Weights of a small transformer language model.
Size: 12 layers, width 384, 4 heads of 96 (2 for keys and values), MLP 768 SwiGLU, vocabulary 2048.
MLP neurons of a small language model. Each row is named by its layer, matrix (gate and up: input weights) and neuron, and shows model dimensions 0-127. Each number is 128 + 32 x the weight over its row's rms, rounded and kept within 0 to 255. Numbers have three digits each. A neuron's up and down rows have the sign that makes its largest values positive.
A block is one neuron, or neurons of one layer that tend to fire together. After each block is what it responds to, as a language model described it from the Wikipedia text at the highest values.

L3.gate28:098173072088120112135115158129133096135177165115104095079137160047159193076188110149129089213141131118130107143140155154173126101126167113051132219162079125119137128106124110103178018156141123131127089092180086152129130117083144182158128078153111145118091179140085136131131185147165112190137132080119122112151136169148093122023082192103146125080175105130127116154111091130142106086150
L3.up28:157134141107115161150150144063125149073098142138171167151127155124196180122119055136099157123104066172110155101053197136097150135136098158119120092159114179159125132100142151146144060138154162070148120141096104142175045131143166190139167124143144121123097083137115107115143074129157112110197139198130138163153151109144122116150135120116164145088099144139121140131150098129143181083107
L3.gate391:133107163109107158124104194093059138159141143164079136084138125079087197158148168148130120155111133112114116123122164172105138140119108155102048132129121212153146128144135143107129138116133156102070132115137126154002148138130196145173135118135062137142146060143136128127092124138063086153169143104128080106175124145154060179111099137117161126129130145166098090116062116103078110142175
L3.up391:095167155108119183141121128097055147173173165125081111138177074103137115164132136117112105104179072158046117130147085125119074110145123126133136180156179194126131096132128143151112177145150172112127126079201098096053107179139116091130123099156110093095094082111098131096095154179080171106137140141140145156118118157179134144139079165147092112147090181135130130160113107062075152099109
L3.gate397:129132150202147131079211137140140149098109140164194141178135131068075121157155080121153095156176159173140055084134149169174127142091145151113149116131106144088135112137152133131106139102137138086075139136140171140148126127152143115101179194167149083123099058118135168054180155069158135123138093233163121095102154102147093091065103115097102126076127109114158141106085154096231133110161
L3.up397:170152141144173132164169120033175165152089157082116136128155146108173138148090158116102086206150102151097154169070090138136123150077070087147169177081097076142153134142141111102131126092164132125171097153145108172117056174124127127141151094090147169137130122195076128113121103174076084105196150136162098116168113152146170150136177131144115145136135082212123132133134127178097117105140
L3.gate420:050066147135145068078152191163098143136137080143163119129119201165132136045156125174140131083177111173110113096142128081179047125162136170198139108115122115096112142181125142138152140193120159129117122155124110144131143095131142129167166108172100158129110088108103181103131150117100069167123133142109144077189103164143135180148158129128138114085129080067116136161101166112162147124129
L3.up420:192115132113098106139078096121145146148135148121141178158156174096120094084194122155076126097168166093072115125120087095090091087084176167076117166124145111157122121159097122162170135146115163125072133092062114169081192146148141124143119112075102110086105154080130161061100140180109100122153135152095098119222118158110143112112163124182198156120124150108120133099093095182156122156095
L3.gate488:174114142111142190159111129091102195140165138120146105113089138147129111104107146162118097116168198137124132139102158119111136114121210127087146102143133155170119120155098124103126134141117087085102129146129186099098153084179136165065079142185120171096136116156124128092117152105110043112125112112132074165134135056091167132135174145060101124123136089122113157064165130094076139122144
L3.up488:147150044073117111187130156045116099088115148205158143151096110170083094128122121149096155102086112163169094123089126147091145135084117111136153099082132140098164129186147135134158135152148128135075040163120206204156100141155105140154091162200106158163122138131153186139141196104146097133146110074178141079126187151105171150114152104134105097151145105119131159104136138119165141130119
L3.gate685:140148137126086145181151137101179131125116122165116133132129134153064177155130096129172091103121097116150151098095145116149175179095136183121090133188096083169114101119080083070130147125153195152100143178149117130132121113131186191197127132177112111101159159120093053093166133115086088065148153147105154108143120108088138123123100150112107163169129179122121161156164149112094143137112
L3.up685:164137103155089167208168161105098139148098142118117135175094113159092152161078117142173097108170093096117145113115159186123139143117134161159114107109115023099138163074094085039116157143196183116116140143121146087104184159122113157169126076126077135151138192137123085139115116121115177153138064095141090071183148102109126089086154160103118132172127119080134128122163152138126118111115
L3.gate720:208190130081139143113056105104075173105121120113122154131153188151152126119138075155119186121073060195123136141132161090228150084091115173164139068114136083129121097140137160101141147117104135054195147166106115109156132118101139134085127159154164109103141128162163161118133184140117124172144132129082151139098115161116185170141099112118152122110163094150106139161139147171140110173142
L3.up720:169124055134102205137114151111156150085137122156157171122132127125074193147121118090133140141079103127152159107145153129138112089084159097134143036152104192165157219122157132120113159117148144116068119169147113148130153126133132208126084113121132144088160062103182118096097125101121106103119163165132138169133083123131132106124151084148195128159182155150172108154072146118127155125141
L3.gate728:122123163147138174155148120153159128097064122161133116106115187104133116123143096127131133144138134158062114085096158095123117109110113090103129167055135096099153193154149148096117130165164122095215099160114110152097145147098141140155049142134122056113094144127143132121184075135124176167127150182125135076115124147086130156128121055103131110116074127131167156155104145133113134106144
L3.up728:104158138128126169108086091092181130065161074061099100177085173111062148096130102158091144107137104204066113126136140088135093124145143104088102076159097064121119134084134093092132077156138173167093094126124130132139145176103147196179145083169174180095110172134193095183141099133149104097167165133140174182129132115109106166112117102102151118158113156112132077151111118149079173098130
Responds to: Pronouns and "or". Third-person pronouns as subjects or objects (he, him, She, them) in biographies and narratives, plus "or" joining alternatives, with occasional "also".

L9.gate9:145108079120142094103145119099078188110114099118134114108134158117200122088122123089108101178137101112151149086185097169125119098121147171142161115123168150094161129124096069140116139158140069076107125164099141129129156092099183143163113104152138108111110136133126143084148130132137100123097082147167108118161125097112128156061169187114176131088114121099171154072100123123145123106203
L9.up9:128106142115135108125149067114110139114142154102162117114145184102162126072160140172112136173098134131104142053111098198099131115182130149145164107155132155080140143154118083124204170176062161138134132149088138108148092156151126160115154105173107152099173119143105127157096152173078103133133099124128088130167140099105093160117146166121172158085145152126121147079100114093091126123179
L9.gate462:138124133166179125137065074173097124054103121137136115118128112120185132120148103160115162153153112076155165104103111155095087068152129228156102151175131171055079141132095090121151076097134142147113121116080113160178136143163117159135098092124121119141116126124110160127166161088120146118104125090175138147166119126041155117127116145096173142187169102084131160127133128065111108078109
L9.up462:137172197150153100133140123194098128075103156135135108095157148169117105110116168090078159168101097174157077011112083095110124144179162145118055140134088157136133119183098118109149111165139118115075119169143098128097097114116150090139118078147153111097084152188156089107109131125134158160101135192163171124100111162153108127116146198144089176084150156104165163178162123188130111127121
Responds to: Pre-verb adverbs and complements. Tokens just before an upcoming main verb in narrative prose, chiefly adverb endings like eventually, briefly, initially, also "managed to" and "hires him"; sometimes blank lines before section headings.

L3.gate14:100096118174096115165106093201152123138075198130163147132112092111109126071112134108130127114092119152195124126106067146101131080096105127141118080104129112107159168142099107169104130133104112132173119105142086112155116116123153109113173165155186105126167115179113116162084091179129150148162076122084057132183165136089128132143127096145145109183179104126121177140129174071083090148136
L3.up14:152110093156099111181170155201111110162106093069135119158097100124135105108106105172074143132117123182111118138186165122132179135168099143151127128121142134159135120171138158167168173125131131138092156112155116156140092147159147130077144182138144113089159109115141088163055213137103124109102155086124098146115115147165130143141150139140112094171121146122183080112167188072119085134115
L3.gate169:107118105159129086102113145103134105096139106125125120079058071102173146064101142116132097113143136139157112108150125120147190106076148181116122116129118110161156118106145039117113122111187170141093142124132064146168074159175076162137147147097185118181139210157055162081105163162120107116137157139153106123134117139112152150086126120073083107139146158184175104137147131127135120103105
L3.up169:180153097187115139144131125085137094102102120125116106145106144141155137122163142164095095150156155157164097116110121147134153152086114169126158156145098113175142120127110151196130212112148145165168128121062128131086120142172157100138107142099115130157201150160145199144120154188191068058144093112129119127088132135136155107093011195121124081107109084158164125104118113165084124108076
L3.gate226:105114105113143139179175116122134126113126088171139088085088149073108085117138091157180126115128163147126112126119109159166142158110154168100089123120077139145128127131130106120081167121118122129209116103195118138140118153167099139165061047086104116218144117137098141175122112125150122096107060104126153145116118120089062141112120137070146121164147151120118168179100159056103156139164
L3.up226:145164103144162114124105136143145137131082079131113113112146096070097104078103103148118090093162120113142089165125129136166122169089130171076136090127119168139084141105183130179159142163105128146168146126127100141080123172145139189086131123116105197156131133128195115120132076155133139090089079140139135119143139113127100162130092163108106160158158092074095121106080059089120204115184
L3.gate246:112124092172133116168130083154123101173146114134117114081062102129152136113195141113199142139129198154111108090121071131133099203166135120156148143129061149126109115169082141176168172159113172172096179139147137102128158124103142188068108102151085199146169109151103112100081100113124167151173177085134105114138121040109161095126090142095135138128209111173163126133062131105124083147150
L3.up246:154091117090123122105115099106124055185181170122099145083080114146164119065190160154131116088121093143151086112101082130157094147136105172144140136152136154090084113157093136102145146127101167147130158159179151163162182081114116133080099157142135175108168103084137115049133150126123100175146114092151077094148070078098132151129092121082153103118124124131120094159098173108116054068157
L3.gate507:126156124091142121126110086109092114121156158152108125087121112095119153155123170182174166053186124177162126122145158056189140106162100150094152122155161153133112123130196138161157180135127167136146076134092118123074114177189089182144190134112082148157176116094087075190120155133098139069150121155115126124080127130178158163078119142085145080168096129115151184158097152098117113119120
L3.up507:131109106196110174126134145164156109135146183091109115063104116117135150166171108168151107098117094129071129112124087137194198141102115121126067158133086137146124173171132123134108107110119112137140149151156084119107122096137163128151147104185098107105074140172112137136146127093201120115103119094074139094188201140139139130111134132055164128139121022117165112158126165131147148127160
L3.gate679:138102021097131134106139130159081133113098165152108142145145181051155073126129075101137131119118126206072149135147123136110215115085173135110138115140080144144153110110128063148170118111141175129128123073172069146161174160156111129124166165114118103174184119155085124155142110171114110121138071129117127152180155133201086145085136138102082127126102076148212126165139130109132162057137
L3.up679:187178139126107127099103177119140137140141155152122100141104131126109203127165126160110064083169097166172097197132138120176124131100113157095167113202225143115151126129123077132143174100098129114247163131114090172158172093201116155130176123100110162147120136211126181163082097135132115089154078124132140181172148138148158155177048119118051134157087128153157144131130128156123118137112
L3.gate687:090096046126141109109127178123105184113103108147097150149119059127085150125147100135169154104112097141111147145157125135162069126064107135143067105169138136127137162191177124148194114079166162186103135113171087080095175140121189156224119145089128132109097182109074159150123177117117128124121115139136118128156183052160147173106076110126196094141135140122123165195123166158107168131096
L3.up687:167092112176080141130185116110121117140115109123138094057118125051191139147139103183137227132065124134110084079075148127126155177133114138088168083087125135098069099099135089157145119092154145129139134073087148143099082103192154120124112111120090135109150161217158090118085092101105125138155109144124177123127199115148156131207162156142126082170117139125116129129167158132184109073132
L3.gate725:083129080178159141139113114134091099115122142175084099047122154118145080144137154132094118162118111142132083102102098097154094126137100099132132167106087141089085178117156099074146140091122128221140120125188059129143134197080164165083131104182135099123129126132116158177115130122115196135147142114121172109100163155178140103137131208135126122127126157125187102174094176088103158162112
L3.up725:081052150162082105143124160141143137103102094081118112121203138120103138137162131135128096091166117080079115079145098106088114114156081100115137197102145141200105099140096168158146181144082115098183144106134123147133073163166107133165146119089103135159155100143118098083127173087133132099132119159160156112117092143190127101104088155096093177094104152172144148189108142137131107127118
Responds to: Month names in dates. Month names in day-month-year dates, especially after a day number in birth dates or event dates, as in "born 24 December 1991" or "on 16 April 1883".

L9.gate428:141090165143095135158158127142139075129181086148178085113142172074104154083122102186195062125173190159109142169142120095092139198112106089105124120156123145114070150166106072153187153072132115172203112122146144157135124131104052128121149161104119118092192093095144104090167178098124158146144100089110096106152102188162145161118142102107122075050096123132121211153095131195109100120116
L9.up428:067123115199148136084145101105162090119124146148072180103120141095107174130130127123089147077099144142083142147054061132130156153043156137152108125167154164134073084162125082169129150176134091182156079117095113111106102101112158118155132144040194066155179110109148129133103108154096086162161130101121090103127161154129161092111133180101117195085099095147090158145123102159137120170118
L9.gate571:137168143146159107172163134119102031105116140122139186172101105150172179148121143119147043127121091117121121135128172133173113142054098122175130141185142126100162096128104065103181154111147141128165113093078121155130061101133162098189128174120062162115126117110157114114137118154081152126140072125157100133167166148152162098172144085081181131123158119133136156070109153168095075136112
L9.up571:145089122153154088134162157066135112097134137120132082073145131104134115131146098158176141132150139129126199111151143154112054148113075081166157089168121125091076091154126029151118058180171131142136107148106068071125106128100134107177137178114075064060118110098174184113102153074105129190130127158100115131124162160125164077151161101081139201135134106121164082168083159110178121136082
Responds to: Upcoming time-unit predictor. Words just before an expected time unit or date part, such as early, six, of, December, in "her early years", "spent six weeks", "14 December 2017".

L7.gate94:119145109119111088153115179103117155171123086139119133138123165102058171136139102162116143106104088095060145122132108154115176075169138103171175139128092153207089075155097146098141132185108146097139146131101164181174124116150102095156118156148218146150154126153115136113174136134126106221111109132143111093146056113109111189171116108099100109139109164196149185079158130091118090131100
L7.up94:125100172099054131137135107100098128148099134134161100092080108125040131095119164086153129130096154111152125091155125142093159086104091074210160137080145205140158064181191135086113144147130165106089133142125126154171093090125166083112098118091144136120159156133117134079124154137131053082186108133133181163107163150170125158138201147111164176106109152090180114122138160150113092141061
L7.gate288:181136116082114131126158139152140162118104122150151121130154120177108097132153160131137145172134117082155112120137128123108142164156109162131136161143069111147149129126131079136102175073117154100134134110157131096142173182187170117136125179156131088144130064171152159124125154178114097130146160141135137171131004102096083149142145130141201111114130131090092132182131174116141136123088
L7.up288:162149185110150156153134115125167119129175118083097139153163158165118137100141093143118167120079162132099171157146141127090121112102156140143184137155121167204136137142116169129197150094158128133164135124137128063105164114125154164137142129080173069101116198117150113064120137146113162100180117214080153113169146160153136142169117123136187131124170167054091124049107120088144159102127
L7.gate421:130110063145156165142150144162133147148118122067107192095110168162100117166127127077166167164156152164069126115177130144073094119149099077120176143104103155145148137105159144154124141103168075119144144068182099151086139144133105110155120139109166061127112141107113162116172152182126100109093123147150084109168113131131139167120156122114123110123136154138089105176075061162069120113121
L7.up421:184124125091114090156119061160185198090114073126168169078165119102129085092114129156163169088132122095178155096139171129146082128045058147153165125135127096112131082183117103092148145134078142093112134142172138111135196115126136120170083151117188134123126151136145122143164121167137086145173071121129154157149146104152178173168068144162092154114136137143183172144139138128087175126128
L7.gate446:117136123119112186166108092119128061172128070117093144184090110103167112088141168145104220124170149085084126094105131092199128109190108144122130110141132157113149151156121092108131167172121151183157151071134073126144131152102145165110135089117140089144147116129166116138151149166135159142189099193157178116051177108095110117124149155098119162144077082185176119119129138166091175151158
L7.up446:113167143127133130138064169150100142067134115127161120133087154042071114098159139118131155121098105083122107115109175115107103102154155087164091137129110151061118099159101053102127080119159101152094161093125111144122144112111099150129176104128162131153123104160205125146121067148106178123162076158103163146012140133141087167107085126151110132160106199158107148162103197118067156162086
Responds to: Mid-word vowel fragments. Short vowel-bearing word pieces inside a longer split word, mostly names or foreign words, such as G-ree-k, Common-we-alth, Ló-pe-z.

L3.gate4:067127136188134126088153115111141133159131079127095117060124081131132086130069142093063087123125079149129084148106135124091141159159148111157093169095170120121135070101121163083108118107136148135117116148167102188125133093126100144082117115129156122150141119119092125120132128117108148134169152095091138168148122105174154072135115189087148141114139157162164097140137155109127130145081
L3.up4:114118107106131088097063116107086128149139111130123116081145086070128106124133127133108170166169176140109159120114096099104116096137123119128108180101182108136186128128112118124153053126113179130161101145166174136202204142117101148118075093083151185148118119182139162095137163052154156152156139082125128151124173101157090088165127141092108131113110147093135170116152055192105203156081
L3.gate170:129149145110165131115151114156142104105163117131152156189155124137090080091098101124162112108123064149106104095163145146129199134151096123145128182160148130086092139076119163157155134077130198109117107112126144173152102150123099172105171117160168156131130061137087181122117151108170151092164145163143102183183176130169068140143112098153144126117111140141106135096059117151122178126145
L3.up170:194141109188149107103121104159129105194160140104122128139161154151181143146129165082044139099133134100127121075130112128090153119122104119145157144119123126097097090156171092146185110113054169153085114087069146145181147148134121124141178126141151130068160142091083117118165098102145078085162121102111137136113105097114127133178094143096170116112106185141111099137114091050068070153116
L3.gate177:179087128119117189097100136121142222137154144085187133100141130141067085110110140155107123080109153087142157095176135154176178064124180138111129090130077086146156137168135147144167151127093112103119117083152145159156104170176167141166096112155119181122137101132133132091112144102105124176124176116106153111079169126146151135179131127144185144157093141096123176112089154228108138109118
L3.up177:110141094121115181103204127136129160161069142121098139155138124169084104172179148152131096141185145108169121128104133177104089139087074153099094117175070120141124129135123124132125116076155104172168177136143196157135071118176161089079139134102125175153177128124170149137191100185112190125068163078117155106125081188131142142077125107179104204152105130118140162065119095157118130118163
L3.gate265:101146069146137135177129171167144164135084140171124176142077151196145140142159195063129097188135111169177124087138132158143146143199111050117119165135124130060157119110152132133125107095107081142102158114106119087149125082107126142171108112154111203109123090153117167115104165110179140131081186141121139106128137133143153079125078134097168113139126178094101119159110114129183071119122
L3.up265:082114171100100165105116101124132094124096115086126136103119122090133128148123111180123143064160092116130090092113188056129090095214071133139107131117130101139129074128130105120176142125171118118120107092139111137154131174134147137116066119127160077149142053166089111170100140118212113146121132104159165135097135118091160150156124108138119124105113159159133076111092168121114131133129
L3.gate356:117097069162130145043080098147157157137179126102103116097151139129127108129163208074137118154133167089153107077104105130109155122121145087103072179101180106098118177108114177126140145174152103157124109137113152160093067079113132142061084145136137155069148132158125139159134142146186135124087156111131151049131101156129145116126155123131156194115150129085129159136086107192171146123161
L3.up356:168155136144112113160149125122097085134111076118115128125082129084137137073096177123141121130155146100236130133070159090177203103118052142132109084122160081114176174109129122104101130171171136196114154080122159115064124117190168173146113068116065122165113137160184159083153131152126079180082084145177101134109141131107125088111146077129131082116132148100060178065133130164070086140094
L3.gate424:102111126153058115178113066149097154165101150139105089147117162143137103078160124118164183094110087153119137125124148126158169131088114147142167180116148147142102121148141103127165121097154116168089080099125135119087148092152135170181149058096194126088118130185131079088157117121146162152190085105121152144134143099070138156123064136139161117089098125171061093139153117086128123127093
L3.up424:149123125128147132074100125123169140069153118170109080148101145162119115123150182132131127133144052172149198174125106116123115174168094116098106092078107196176121143116148117161075116092124155144118104162120138166066164138146170170162156106134166144124137142189131127137106118107169120140136124089149092160135157112090191129226071124129162175128114133160146108100133090133169135099175
L3.gate557:106187100105111158103139115200187187091079130064165093074116145115104134156242171152101118148161167107150093167125158079143151119114064085156113150124092100147085142198094140159103135128156148157170149142132165143131078122163088104146151132127152123105103126175107135133132132119085117147166134186130145063111098138118105106189148071184130114145177147100167135131110101177089069119176
L3.up557:109112126127166218097101152123181113154147065106134156175145153104122115102175149146131101161128091092137163125172154077096078133110084097180063135101098096102071138107106082152138108134180151121132154125110107098075104130128120106036129140073141140110135111216123090186098136101170148182163095115129105109116083148145104146115122075102106127123088112086146073144136083159116132125139
L3.gate742:111157086165103100092110116090131116107196109079131150116089155150095066085140156149141138139176185127112115106098150152116067124194109067182065105118078153105147154109173114155139144161168135120164114075155168165090058154164144092171105119148168155155105065141064133126131141089143145141103163141124169172100094112097106135112111113106174132118136134121091174088081028135161094164121
L3.up742:151146081160183109157069160098141077163158115086084091126054152131130092130109159125209108110119090150153050103099116161145155164107075121163098158133072148125188141143161097157150106131181119141074142063141129161122113159109096102120093121133101142100129116117078130151173131146106124133126156154122195080120152132148155140151113101133121051068145146109106164135137087147109132152131
Responds to: Afric- word fragment. Mainly the piece Afric in Africa/African (South African, West African States); more weakly other mid-word fragments like Europe(an), Bl(ack), cap(tured), reg-ion.